MLP neurons of a small language model. Each row is named by its layer, matrix (down: output weights) and neuron, and shows model dimensions 64-191. Each number is 50 + 10 x the weight over its row's rms, rounded and kept within 0 to 99.
After each neuron's rows, "fires before" lists the tokens most often just after its 100 highest values on Wikipedia text that the model never trained on. A number after a token or word is its count.

L4.down66:46 51 41 56 38 50 42 43 49 43 56 56 46 45 57 49 47 51 72 51 48 64 41 50 39 42 42 38 51 72 49 37 52 46 72 27 57 47 41 40 56 55 59 72 78 53 52 46 54 56 45 54 50 41 47 47 31 48 55 36 59 56 65 39 64 49 48 54 30 65 48 57 56 56 50 48 68 44 43 52 50 62 49 69 40 39 43 49 58 46 46 73 48 49 57 46 48 50 53 41 46 42 51 65 53 44 68 57 55 49 52 33 58 44 62 33 49 44 54 53 40 52 55 45 61 52 32 59
fires before: "| " 92, "\"" 7

L4.down150:46 44 35 40 42 53 54 42 46 56 41 45 53 49 41 42 56 36 72 76 59 42 62 61 54 54 56 51 66 34 42 56 40 48 38 24 61 37 65 53 44 56 59 54 59 38 52 41 64 40 47 72 47 53 43 48 52 56 41 48 49 45 57 58 44 41 55 41 50 66 39 43 46 61 43 49 48 31 49 57 35 61 60 39 49 57 46 48 49 58 42 42 31 82 68 39 50 51 51 62 60 56 56 46 46 61 35 45 45 55 37 52 49 51 54 45 38 39 70 46 49 31 49 67 36 68 48 45
fires before: "| " 56, "The " 6, "==" 5, "- " 4, "== " 4

L4.down1215:49 44 50 54 55 41 67 48 38 47 46 65 53 60 66 51 36 41 53 52 32 50 46 59 49 56 54 53 52 43 39 60 69 39 58 42 42 53 50 49 37 51 36 51 39 37 40 53 58 45 50 69 46 42 37 46 61 45 54 57 46 41 46 66 51 57 42 57 48 45 46 56 48 59 44 34 52 33 39 41 45 66 45 62 49 50 47 52 47 40 45 64 50 38 43 55 41 41 47 50 38 44 56 52 58 57 49 35 45 62 53 52 41 30 40 26 48 71 53 56 64 61 45 60 56 51 51 57
fires before: "| " 47, "- " 11, "==" 6, "In " 4, "The " 4

L4.down685:54 51 62 48 51 44 32 46 30 56 52 59 57 54 44 66 62 32 64 60 56 45 61 53 48 56 65 47 61 43 56 58 53 47 45 59 35 41 61 58 42 55 46 60 65 36 54 49 44 46 55 50 39 52 42 60 44 41 54 55 86 53 52 43 44 67 46 49 47 52 38 48 53 67 59 44 55 35 43 36 55 51 43 44 47 66 52 56 41 67 65 46 61 52 49 38 64 50 52 40 37 62 56 61 57 60 41 57 47 47 49 40 34 39 43 53 47 47 37 48 57 40 36 49 53 47 54 40
fires before: "| " 28, "The " 13, "- " 9, "It " 5, "In " 4, "He " 4

L4.down1934:65 37 44 59 63 46 36 63 43 45 71 52 27 40 44 41 36 37 76 36 41 65 34 65 67 54 42 67 55 56 45 49 48 45 37 43 43 46 49 53 59 48 55 26 33 51 45 67 51 42 50 43 60 55 59 57 64 43 59 48 49 56 49 59 60 43 45 53 59 39 49 39 36 49 49 52 49 40 53 56 51 48 53 27 40 70 66 46 53 36 46 58 60 55 31 51 58 71 47 50 66 60 62 34 50 51 50 56 55 65 55 51 52 28 43 34 63 42 68 44 42 53 31 63 53 57 44 51
fires before: "| " 36, " " 14, "″" 5, "(°" 4

L4.down1072:42 57 45 38 51 52 57 48 46 52 65 56 51 51 51 54 44 35 46 47 45 49 47 58 50 55 63 55 44 18 54 53 28 43 61 59 59 61 47 55 78 62 46 44 56 54 45 56 51 66 38 53 46 39 39 49 34 42 43 48 56 40 46 47 59 42 48 45 38 45 46 48 47 49 29 54 57 44 59 60 48 45 50 47 58 47 46 36 51 53 58 52 38 78 47 52 50 54 45 57 53 54 44 45 46 37 58 51 50 52 33 32 58 37 52 63 54 41 35 52 33 48 44 64 45 54 42 45
fires before: "| " 36, "- " 10, "==" 8, "The " 6, "In " 5

L4.down2021:59 44 50 56 45 45 38 48 47 50 64 45 50 59 51 71 49 37 55 60 55 56 42 42 48 54 45 39 47 40 38 38 69 57 61 45 35 22 45 30 43 44 42 52 60 50 56 52 62 44 53 41 38 53 62 64 42 35 74 44 58 48 52 52 53 61 43 44 59 58 29 48 66 59 56 62 52 48 60 51 56 65 50 59 56 41 61 35 43 55 40 36 64 48 47 45 67 47 54 55 45 39 51 50 48 31 53 39 54 57 54 48 66 42 26 44 59 43 53 52 49 42 55 71 35 55 22 45
fires before: "| " 42, "A " 13, "ted " 4

L4.down1679:48 51 56 57 64 57 55 59 58 57 44 51 77 47 37 61 47 56 46 49 61 51 42 50 54 49 54 59 48 68 56 35 55 69 57 59 56 52 33 37 48 45 46 48 33 40 32 61 52 59 49 60 46 47 53 57 52 38 57 59 36 33 51 54 44 54 67 49 47 41 54 30 53 41 35 61 60 39 43 48 43 58 63 68 72 36 41 59 27 37 85 46 49 54 51 60 37 64 38 42 53 45 67 68 52 36 48 39 43 68 47 65 46 56 51 67 50 70 46 64 53 44 64 57 56 58 54 38
fires before: "| " 27, "- " 20, "==" 6, "== " 5, "The " 5, "In " 5

L4.down2205:54 43 61 45 41 42 62 46 69 55 77 50 46 61 66 39 64 18 45 52 66 66 61 43 49 49 48 64 52 55 49 21 53 47 56 49 55 59 58 66 52 62 51 46 51 53 49 48 35 58 52 53 63 55 54 47 65 24 53 40 44 54 50 55 49 37 52 45 38 56 60 59 42 46 40 41 39 33 63 40 65 59 22 52 39 55 61 50 50 39 46 35 55 35 48 63 57 57 60 48 60 76 50 51 46 58 66 32 32 60 34 45 73 43 51 43 36 54 59 60 55 58 42 41 46 44 42 52
fires before: "| " 40, "- " 19, "mill" 4, "==" 4

L4.down81:43 47 65 37 46 36 67 52 52 63 62 52 60 52 44 53 51 51 43 67 49 65 42 56 54 47 53 48 56 39 44 48 31 39 50 49 60 29 55 65 40 49 61 59 52 50 50 49 42 56 59 58 42 50 55 41 44 53 57 41 51 46 36 39 55 56 43 52 52 41 48 48 50 63 32 44 50 35 59 48 38 62 46 37 56 35 52 36 63 51 41 40 47 60 61 50 55 41 56 52 60 57 48 58 41 48 37 38 59 29 57 39 49 43 56 55 64 51 63 24 64 62 55 58 33 52 48 59
fires before: "| " 51, "- " 18, "== " 4, "==" 4

L4.down109:52 67 53 68 70 59 58 50 33 52 49 51 50 52 42 53 53 49 34 43 49 59 51 50 60 63 46 57 36 43 34 42 42 67 42 54 34 40 41 47 32 63 47 40 53 41 50 54 54 58 59 33 51 30 31 66 49 65 43 30 70 64 50 48 34 43 54 74 46 52 46 59 64 46 44 39 51 50 61 57 54 44 69 46 51 41 65 55 45 31 57 54 51 50 49 43 48 47 46 44 50 47 67 49 59 33 54 52 54 65 57 45 69 46 56 47 59 48 44 41 36 55 58 48 36 67 77 54
fires before: ", " 19, "." 16, "==" 11, ") " 8, ". " 6, "===" 4

L4.down581:49 51 37 56 62 47 52 43 47 64 50 35 43 50 62 52 64 46 45 44 49 68 48 50 39 48 53 55 50 40 26 31 60 49 58 54 68 40 40 42 65 56 43 52 42 39 50 51 56 52 44 66 47 50 46 70 43 41 35 62 57 49 44 52 62 49 58 62 50 59 59 34 56 44 56 42 60 60 58 49 65 41 40 63 63 53 57 47 43 49 58 44 61 51 42 51 42 49 46 60 54 38 55 57 64 50 50 42 70 28 38 50 56 68 48 57 52 54 76 37 57 60 49 52 55 41 39 53
fires before: "| " 30, "==" 10, "The " 8, "== " 8, "- " 4

L4.down1778:50 45 52 45 37 62 46 36 42 32 58 57 30 47 32 50 57 35 47 45 60 62 46 47 55 60 49 58 40 41 66 60 45 52 49 43 74 52 40 59 56 53 41 40 39 47 38 59 53 48 27 47 50 47 42 49 48 47 47 52 33 58 57 63 63 34 44 47 51 49 45 55 67 51 40 44 53 53 56 43 43 50 51 55 69 52 30 51 22 51 49 45 35 45 66 51 50 50 42 58 49 39 67 47 38 68 67 69 54 35 47 52 53 42 57 56 54 64 64 40 68 24 58 50 51 42 59 48
fires before: "- " 22, "==" 14, "The " 9, "In " 8, "It " 7, "== " 5

L4.down2433:46 40 51 43 33 44 61 52 58 45 32 38 59 38 52 62 52 61 32 57 62 43 60 50 48 44 52 67 43 56 43 43 57 68 53 50 61 61 55 39 36 48 71 50 64 60 62 62 38 37 50 53 53 55 52 54 38 55 59 64 45 37 48 40 47 62 41 53 49 50 52 67 52 37 49 58 37 41 49 58 62 56 58 48 72 57 66 48 37 56 37 42 32 39 38 59 53 35 66 63 40 40 61 49 50 65 49 42 33 63 55 34 46 50 34 58 63 57 44 46 42 56 52 68 38 69 31 48
fires before: "| " 33, "The " 9, "==" 9, "In " 7, "He " 4

L4.down2176:39 39 64 49 44 48 50 44 57 48 48 48 43 32 51 56 65 32 52 66 39 68 58 65 49 38 43 53 47 51 42 31 53 57 56 69 45 36 47 66 45 47 37 63 40 51 38 69 48 33 48 53 52 67 71 75 49 58 38 59 56 42 51 43 53 50 39 59 40 41 48 50 45 53 49 52 63 37 42 39 52 42 52 48 55 60 34 75 60 54 55 50 51 43 51 51 44 48 48 46 39 38 84 40 51 57 55 49 42 53 40 41 65 36 54 50 37 51 45 54 71 50 53 60 50 72 63 42
fires before: ", " 20, "-" 9, ". " 8, "\" " 7, "." 6, "in" 4

L4.down812:52 36 51 43 39 32 50 50 51 41 48 57 53 51 50 45 51 42 68 50 55 48 56 35 43 54 38 40 51 44 47 50 72 50 50 63 28 46 50 34 51 81 52 51 47 56 56 62 40 48 49 49 50 55 59 51 47 37 47 59 66 65 49 45 68 44 54 64 47 41 40 51 37 54 52 49 50 53 61 73 53 65 52 31 48 59 46 57 51 47 49 45 41 63 62 42 44 61 45 38 51 40 48 47 80 40 51 38 49 49 54 50 61 47 45 72 55 57 64 46 67 29 37 61 42 30 55 43
fires before: "', " 45, "'" 44, "' " 7

L4.down1949:46 54 51 46 47 49 50 74 44 54 39 65 48 53 55 64 30 55 54 42 45 42 49 75 55 50 65 45 45 51 41 35 43 48 50 51 41 55 53 47 48 42 54 38 55 58 34 41 41 47 45 51 45 42 47 54 49 29 55 57 42 54 64 39 62 53 52 51 63 50 59 53 49 55 38 41 63 35 52 73 31 44 62 54 52 43 60 57 56 39 49 39 45 49 56 44 31 58 44 64 35 54 41 47 42 52 53 56 44 54 54 47 61 50 42 52 54 40 52 55 75 42 64 49 57 31 65 53
fires before: "| " 32, "- " 22, "s " 8, "19 " 5

L4.down1367:43 66 36 59 68 51 57 44 49 66 58 52 57 46 39 60 57 47 67 41 61 53 38 39 50 43 44 58 49 28 53 50 55 53 55 54 52 47 64 56 58 57 62 32 47 37 56 67 65 43 44 56 58 49 38 60 48 31 42 50 60 64 57 52 48 47 49 40 52 44 50 46 54 41 37 44 45 49 55 56 30 66 52 56 58 46 62 35 30 61 45 55 58 45 48 48 50 62 48 39 62 44 36 48 49 51 57 48 50 37 48 66 52 43 42 59 43 54 43 36 71 52 33 62 47 55 40 65
fires before: "==" 15, "The " 11, "== " 8, "- " 8, "In " 8, "It " 4

L4.down1408:49 55 76 59 44 64 55 39 55 47 45 41 37 58 61 60 42 58 41 45 72 35 53 32 46 57 45 75 45 55 46 42 57 43 48 29 66 59 47 70 39 51 58 49 38 58 47 44 60 44 47 46 36 62 57 49 60 28 67 77 42 51 48 48 40 62 32 29 43 46 68 60 54 45 57 60 56 59 58 57 37 43 39 48 55 51 53 49 46 43 44 47 65 51 36 47 48 62 33 18 47 43 82 61 42 57 59 54 48 32 55 34 53 41 50 52 53 42 55 51 71 46 22 56 43 51 45 43
fires before: "| " 53, "- " 8

L4.down612:41 49 58 47 40 56 49 53 32 42 58 72 33 50 35 60 64 36 41 50 51 53 59 51 42 46 37 54 40 54 32 59 53 44 33 39 45 51 53 55 61 46 51 59 57 39 47 52 58 60 42 36 44 52 44 45 50 64 52 54 49 59 50 58 46 46 47 45 41 42 53 51 52 43 23 59 46 50 60 39 47 46 48 47 52 50 47 47 44 58 56 41 56 39 52 68 44 73 52 50 49 69 54 45 55 58 52 57 52 39 54 33 67 53 52 55 57 53 55 57 55 49 56 48 48 50 38 66
fires before: "| " 36, "- " 21, "The " 6, "In " 4, "It " 4

L4.down1858:46 37 58 54 40 47 59 41 39 67 37 50 39 53 61 51 44 43 55 56 63 62 54 56 57 38 50 47 43 41 57 52 64 47 45 38 50 48 46 57 39 29 49 40 50 52 51 36 55 37 44 58 67 70 49 51 48 46 76 41 33 42 54 52 46 69 53 38 54 67 45 56 58 48 54 50 57 45 40 52 52 63 51 44 62 55 59 55 58 68 63 51 58 68 43 47 50 38 52 51 49 34 48 40 52 69 54 57 62 59 47 31 59 54 49 54 66 44 51 68 51 56 57 58 37 48 49 53
fires before: "| " 51, "- " 23, "==" 4

L4.down1395:38 56 63 37 30 40 46 49 56 54 45 45 51 38 30 33 44 55 74 46 41 55 56 59 42 56 59 46 46 43 44 65 40 36 51 23 49 63 41 49 45 57 68 52 35 45 32 56 84 53 42 63 52 36 57 52 52 43 41 72 48 67 57 59 52 59 59 37 28 55 55 53 40 50 41 50 44 47 52 67 51 60 63 49 42 47 47 49 50 58 37 56 38 51 66 47 49 50 22 45 48 30 44 54 47 48 64 47 56 56 44 43 41 59 68 57 51 40 52 47 55 42 46 59 47 51 57 61
fires before: "| " 30, "The " 12, "==" 7, "== " 6, "In " 5

L4.down914:72 59 50 60 40 54 60 46 54 62 48 67 44 51 46 55 64 36 51 55 45 44 51 65 50 40 29 51 38 53 50 64 57 41 26 30 56 49 59 53 59 49 51 45 54 51 64 59 46 54 49 55 38 40 42 56 46 58 50 52 52 45 53 34 29 50 67 59 56 53 50 50 53 34 51 46 54 33 61 53 49 34 62 59 48 45 58 59 58 63 52 50 62 44 35 50 43 51 34 68 41 59 67 57 62 70 60 57 43 52 44 55 53 42 57 51 49 50 45 54 68 62 26 68 50 66 49 23
fires before: "\n" 23, ", " 16, "\n  " 8, ". " 6, "\n\n" 6, "2" 5

L4.down1374:47 48 57 54 55 39 45 46 53 62 40 43 48 44 52 33 37 60 42 60 38 46 53 59 46 55 57 41 34 50 46 47 45 53 55 39 58 22 52 41 40 44 64 67 41 44 52 32 45 72 41 36 40 56 62 65 46 34 35 55 62 60 51 52 51 57 54 43 51 48 65 46 38 54 21 55 46 58 55 46 72 47 46 54 52 46 64 58 44 36 52 43 45 55 43 57 52 39 37 58 40 51 43 52 48 43 53 43 52 50 65 56 61 48 61 52 36 53 59 63 54 55 46 45 57 48 70 48
fires before: "| " 26, "==" 14, "- " 8, "The " 8, "== " 7, "In " 5

L4.down83:61 49 44 60 50 52 27 50 44 63 42 46 60 61 47 43 40 39 53 55 39 43 62 55 58 45 69 47 59 53 54 51 57 43 52 48 41 53 46 52 69 57 50 47 42 50 62 50 61 67 46 53 60 49 74 48 43 38 47 39 53 33 41 71 55 51 50 35 54 27 63 40 52 33 42 52 46 51 51 55 54 54 62 48 68 36 36 56 35 44 68 58 46 43 60 50 42 53 38 57 51 47 55 50 48 70 55 43 46 33 52 56 39 66 46 44 74 64 53 59 62 51 43 50 55 59 44 32
fires before: "| " 45, "- " 18, "== " 4, "The " 4, "==" 4

L4.down2378:59 60 51 68 55 50 34 49 57 39 49 64 74 33 66 59 41 40 52 43 56 53 31 43 26 52 43 54 47 53 57 56 62 50 61 47 39 42 54 37 42 52 77 57 34 49 43 47 69 50 51 42 52 51 28 61 51 47 58 43 45 36 56 55 51 59 61 57 58 63 64 36 49 36 33 56 73 70 48 85 52 59 52 36 52 39 32 54 37 69 48 41 39 57 41 53 41 55 49 54 62 44 52 38 51 46 39 45 70 60 49 42 59 53 54 52 46 53 46 60 44 39 61 58 51 62 55 37
fires before: "| " 48, "- " 15, "==" 5, "The " 4

L4.down1331:66 50 37 47 51 57 46 46 63 52 50 44 53 39 59 50 49 56 37 46 42 66 50 45 32 33 15 70 56 69 50 42 74 58 55 43 52 56 58 31 52 55 57 43 59 52 52 39 51 58 44 31 54 55 61 57 50 30 75 47 47 53 58 32 44 55 46 42 55 27 45 53 40 61 44 34 55 52 55 65 40 53 46 33 57 63 60 54 33 51 51 67 47 54 33 58 52 53 45 48 42 58 55 42 55 48 44 69 51 45 39 52 48 58 70 39 44 61 64 42 56 56 59 46 43 62 49 42
fires before: "| " 40, "The " 9, "==" 8, "== " 7, "In " 5

L4.down1556:58 46 38 50 56 51 47 58 44 57 53 59 49 53 37 48 45 33 52 49 47 53 24 57 47 43 63 57 56 28 30 49 46 50 50 42 51 57 49 59 46 52 63 53 49 51 41 52 69 56 58 48 53 50 44 52 48 63 43 61 44 43 50 55 62 38 59 32 53 61 45 67 51 52 30 34 55 43 64 66 66 57 40 44 40 47 45 57 48 52 37 50 43 66 56 32 46 57 43 56 49 49 57 45 65 60 43 47 64 63 54 54 58 50 50 53 50 48 63 50 47 59 41 69 52 45 68 57
fires before: "| " 32, "- " 22, "==" 8, "The " 6

L4.down1115:46 54 50 54 61 35 46 50 39 47 49 71 49 42 45 52 74 39 46 61 57 50 59 43 54 48 61 39 54 43 49 47 73 53 42 42 49 51 48 59 41 54 41 42 52 37 51 41 58 69 39 51 45 49 59 52 46 53 37 35 53 42 33 66 61 39 40 34 58 40 35 51 36 49 65 47 54 41 52 29 56 51 49 31 64 62 52 67 48 34 43 48 55 51 46 55 47 49 34 44 53 47 43 53 46 56 48 54 59 46 74 58 36 50 54 46 62 35 52 35 46 39 57 41 53 60 48 37
fires before: "| " 63

L4.down875:42 54 52 70 66 38 71 43 48 46 60 72 41 63 58 53 65 57 31 56 45 64 42 42 64 50 32 53 31 56 43 43 43 57 49 39 61 48 48 72 52 65 42 68 50 42 46 64 56 48 44 38 25 52 62 55 39 55 53 35 37 40 48 40 31 58 65 45 36 65 58 45 41 41 46 48 43 45 46 37 58 41 43 50 44 52 39 51 45 57 52 39 59 45 44 38 48 40 58 52 47 48 67 56 47 77 38 50 41 46 42 49 48 42 48 57 48 41 39 44 62 51 39 33 32 59 44 59
fires before: "| " 46, ", " 7, "The " 6, "==" 6, ". " 5, "- " 4

L4.down1260:40 53 45 39 49 62 51 50 44 59 51 59 55 55 47 49 39 22 54 41 59 66 41 46 47 71 28 59 51 53 29 57 49 35 39 77 52 39 42 55 62 68 43 46 49 59 51 45 49 43 49 53 34 62 31 58 58 38 60 62 52 45 56 48 36 60 57 48 36 44 44 56 40 40 57 58 53 30 52 44 52 45 49 39 56 58 74 50 57 55 51 52 52 60 41 49 50 58 37 56 65 46 57 52 62 49 33 29 35 63 38 60 49 35 55 47 73 52 21 39 41 42 27 40 69 63 54 48
fires before: "', " 39, "'" 32, "' " 6, "–" 5, "| " 5

L4.down2265:54 44 40 67 58 64 63 49 37 37 61 36 37 46 64 50 46 55 34 39 47 53 37 51 65 64 40 52 33 48 46 60 66 63 52 42 48 71 51 48 46 53 76 56 46 48 50 63 71 55 45 53 74 43 31 57 59 37 70 51 54 45 69 45 43 55 33 29 45 53 44 53 49 44 55 37 56 56 36 64 49 64 33 53 57 39 51 48 39 59 65 48 44 43 41 65 61 44 59 36 62 45 53 46 65 46 51 57 40 51 56 37 57 37 54 40 69 63 45 50 52 49 49 62 55 57 39 66
fires before: "- " 17, "| " 16, "==" 13, "The " 9, "== " 6, "In " 6

L4.down511:50 47 31 62 56 51 43 63 64 51 50 39 38 56 70 57 65 56 39 46 48 36 49 37 32 31 51 31 55 45 50 41 46 71 39 35 32 57 43 47 60 56 24 47 52 71 58 66 56 51 40 50 36 46 62 43 50 65 48 48 53 52 45 58 53 48 41 58 32 44 47 48 60 49 71 42 44 49 47 32 50 32 47 46 56 50 55 52 54 58 43 35 47 60 61 58 55 44 51 35 28 35 33 47 41 45 47 46 42 56 48 58 36 62 61 44 51 46 46 44 51 60 78 45 44 62 42 45
fires before: "| " 51, "; " 5

L4.down637:40 81 42 40 39 53 53 58 61 67 55 75 61 40 52 64 41 67 57 48 51 55 34 35 57 57 62 58 42 38 43 56 58 54 56 56 41 49 51 47 32 68 48 51 55 48 54 51 27 35 53 52 35 73 31 44 44 55 52 71 33 51 48 46 59 57 45 76 48 60 54 33 40 44 69 47 51 56 34 69 55 43 62 61 53 51 43 41 61 48 48 49 51 47 30 53 59 41 32 44 60 46 50 55 61 76 56 42 59 54 41 78 45 56 38 51 44 52 25 54 43 64 61 39 57 33 50 57
fires before: "', " 24, "'" 19, "' " 4, "ers" 4

L4.down1739:56 40 42 55 68 23 57 41 52 36 49 63 51 47 62 50 57 67 16 44 53 69 48 38 46 52 44 44 37 65 50 45 47 55 44 58 39 59 27 73 60 48 52 55 49 32 49 49 53 43 57 50 77 66 57 50 37 56 47 47 56 51 47 51 49 46 32 50 41 57 63 42 33 65 47 39 62 70 49 68 50 52 46 49 59 66 46 34 40 49 45 69 52 49 42 59 36 45 55 35 47 65 66 43 51 38 51 43 35 42 60 51 39 44 27 53 42 49 55 67 52 43 50 53 55 45 43 54
fires before: "| " 48, "==" 8, "In " 6, "The " 6

L4.down2057:71 53 51 49 47 45 47 39 48 37 54 31 45 47 55 64 50 44 48 45 58 44 35 46 39 37 53 48 44 56 56 55 49 47 67 60 41 58 56 38 58 48 73 51 46 50 56 46 53 50 47 49 39 60 55 61 50 61 37 47 59 57 64 56 52 51 38 40 43 50 52 43 56 56 61 41 54 22 55 52 26 63 37 39 61 61 59 48 38 47 42 49 41 62 47 57 55 43 54 63 38 39 40 54 62 53 46 44 39 51 34 50 41 40 44 55 40 48 52 61 62 45 28 50 63 58 47 51
fires before: "| " 37, "- " 11, "==" 6, "The " 6, "In " 5, "== " 4

L4.down1803:53 61 63 48 47 42 44 47 46 50 64 62 48 48 60 50 48 48 38 45 49 58 69 61 44 27 57 69 36 36 52 55 61 70 43 62 39 52 56 57 57 44 43 47 54 46 56 45 59 40 54 63 56 49 33 38 59 61 53 37 50 43 47 40 54 34 35 42 30 42 57 67 62 40 37 39 45 55 45 59 44 64 40 35 59 37 62 53 53 55 42 32 58 56 40 63 61 54 47 44 52 29 33 58 56 31 62 31 51 40 50 41 51 45 60 56 59 47 53 42 37 35 49 35 43 56 41 59
fires before: "| " 27, "- " 14, "the " 7, "S" 7, "a " 5

L4.down1836:57 59 48 56 42 52 54 56 49 59 57 54 55 56 56 60 48 36 54 50 49 52 45 51 52 35 45 51 47 38 45 63 52 40 46 43 45 49 54 48 59 42 55 38 52 52 62 54 61 70 39 43 50 47 48 43 42 39 63 39 53 50 57 48 44 49 56 51 46 64 54 73 47 39 49 49 54 58 43 59 54 57 56 45 66 62 43 52 44 52 58 40 47 61 59 44 51 64 35 52 48 33 42 35 59 52 51 47 58 53 42 65 61 49 40 38 55 53 44 52 48 58 52 51 37 62 45 64
fires before: "| " 27, "- " 12, "The " 10, "==" 7, "In " 5, "== " 5

L4.down10:58 41 48 51 64 80 51 45 46 50 56 49 55 51 49 29 38 48 74 47 48 49 46 62 75 55 37 45 57 38 49 75 33 57 63 36 50 55 44 62 50 40 66 47 35 59 52 60 58 66 52 56 38 44 56 43 42 45 33 44 38 42 51 39 56 35 68 30 61 53 54 54 56 50 40 40 41 39 54 54 61 43 57 50 55 46 40 56 50 53 35 39 38 66 51 65 46 45 43 80 48 49 56 49 71 52 67 55 33 52 41 56 45 53 69 65 33 39 57 47 52 37 47 65 48 57 65 49
fires before: "The " 15, "==" 12, "In " 9, "- " 8, "It " 6, "== " 6

L4.down1745:51 31 35 52 63 58 56 51 59 57 61 50 52 49 59 59 68 49 28 59 36 76 43 39 44 48 38 51 42 28 55 57 34 38 55 42 49 29 48 55 47 46 57 47 65 57 51 48 84 50 62 37 64 49 50 61 46 43 41 60 53 47 48 44 50 58 47 55 53 48 42 43 46 61 51 49 42 40 64 39 45 47 36 54 52 45 55 53 50 44 48 52 33 42 43 48 41 51 64 44 54 50 57 63 37 40 30 54 47 48 61 68 59 35 32 46 56 43 50 64 79 48 48 42 75 58 43 63
fires before: "==" 19, "== " 11, "The " 11, "| " 7, "In " 6, "- " 5

L4.down1244:40 52 50 44 52 49 55 53 46 49 56 31 59 48 23 34 61 39 58 65 70 61 60 65 53 58 66 57 35 38 40 45 32 60 45 56 56 54 49 34 42 51 60 37 50 51 54 70 55 49 49 41 54 53 56 41 51 52 59 52 45 32 42 55 64 40 43 35 38 48 50 51 61 59 46 41 56 43 62 60 53 53 49 44 61 44 54 38 77 52 44 49 41 48 63 40 51 53 52 49 64 45 59 44 57 29 49 18 52 47 51 44 58 48 63 48 58 42 48 47 60 45 63 60 30 56 52 65
fires before: "| " 46, "- " 9, "==" 6, "The " 4

L4.down796:78 54 53 48 58 60 50 61 55 34 43 44 32 57 46 64 44 53 56 49 46 53 60 51 59 61 45 53 67 45 58 56 46 45 56 45 30 35 56 71 70 49 43 52 63 35 40 60 55 58 62 33 36 36 40 55 46 65 32 46 43 52 56 41 45 55 70 56 47 31 72 54 66 31 50 48 55 58 68 69 53 37 51 51 55 37 49 60 66 49 48 50 48 45 45 62 41 56 44 58 34 29 54 62 43 54 46 68 36 72 36 48 50 48 35 48 38 50 50 39 59 45 38 52 50 33 40 63
fires before: ", " 27, ". " 18, "." 9, "the " 4

L4.down554:50 54 40 43 58 50 63 45 45 63 61 54 46 64 33 66 41 43 50 37 68 39 64 48 57 49 41 51 55 41 37 39 52 40 36 58 67 47 49 48 57 41 57 42 55 44 58 59 57 47 59 44 44 46 52 56 60 46 56 45 37 52 47 39 57 41 41 40 54 53 50 55 65 47 50 43 48 67 65 51 47 45 56 52 45 48 71 32 43 55 50 33 42 66 48 46 64 57 55 55 58 36 53 60 47 57 55 66 52 36 49 49 44 41 56 32 63 44 56 51 48 39 60 47 53 52 45 55
fires before: "| " 27, "- " 15, "==" 12, "The " 8, "In " 5

L4.down2002:50 51 32 75 43 43 46 51 61 38 56 46 55 49 45 52 66 37 38 34 57 52 53 48 63 48 67 54 35 22 53 45 62 57 48 68 54 40 43 43 47 57 46 69 52 35 49 64 52 43 49 51 62 64 49 71 45 57 56 62 57 32 41 55 55 43 35 57 39 40 50 55 55 50 44 27 64 55 77 64 38 39 65 52 47 42 35 29 51 42 56 51 79 52 55 45 59 37 46 63 41 39 58 34 48 67 40 64 43 56 39 46 34 48 51 41 43 61 42 47 61 58 55 37 61 52 56 56
fires before: ", " 26, ") " 9, "." 9, ". " 9, "\n" 8

L4.down2023:48 41 60 29 58 32 59 45 41 54 61 50 43 65 49 40 56 35 53 67 45 58 59 47 53 38 55 49 43 52 43 57 44 34 34 46 45 54 52 49 50 49 47 46 43 79 64 62 67 74 53 56 47 45 53 53 47 53 49 51 40 41 35 54 26 35 42 59 40 53 42 50 54 48 60 60 68 50 46 52 56 56 47 50 32 44 65 40 50 48 52 42 53 59 40 58 52 41 57 50 58 65 57 58 28 54 38 57 63 41 42 48 32 48 51 37 52 57 59 35 53 52 55 51 60 42 54 46
fires before: "| " 48, "- " 15, "== " 4

L4.down753:58 54 78 46 55 53 70 36 39 59 48 57 51 50 44 42 33 40 46 70 66 43 49 51 62 59 53 42 61 58 48 47 57 40 40 46 49 54 50 40 52 34 34 46 48 53 54 47 52 39 26 51 42 37 46 66 49 32 57 52 67 59 44 48 41 45 61 52 48 57 47 43 49 57 43 52 71 62 28 64 52 70 34 53 40 56 47 50 52 41 58 51 37 46 44 53 49 54 25 69 50 62 48 48 54 65 51 49 55 51 42 42 46 43 49 28 61 57 27 45 53 49 42 59 61 55 37 46
fires before: "| " 37, "- " 18, "==" 6, "In " 5, "The " 4, "== " 4

L4.down779:46 51 52 45 54 33 54 33 26 57 44 52 44 45 57 56 50 42 53 43 30 41 40 28 46 34 25 48 65 56 47 54 55 59 32 50 38 52 47 55 50 55 73 60 61 44 37 49 55 55 66 35 57 48 59 48 61 52 53 52 44 39 34 49 40 57 43 34 55 62 58 56 52 46 43 51 61 54 51 52 50 42 45 43 57 50 46 56 44 36 41 58 35 51 74 41 53 47 53 70 40 44 48 36 55 62 65 41 66 63 40 50 62 65 58 52 55 54 56 56 51 59 52 61 50 67 53 61
fires before: "| " 29, "- " 19, ": " 6, "==" 6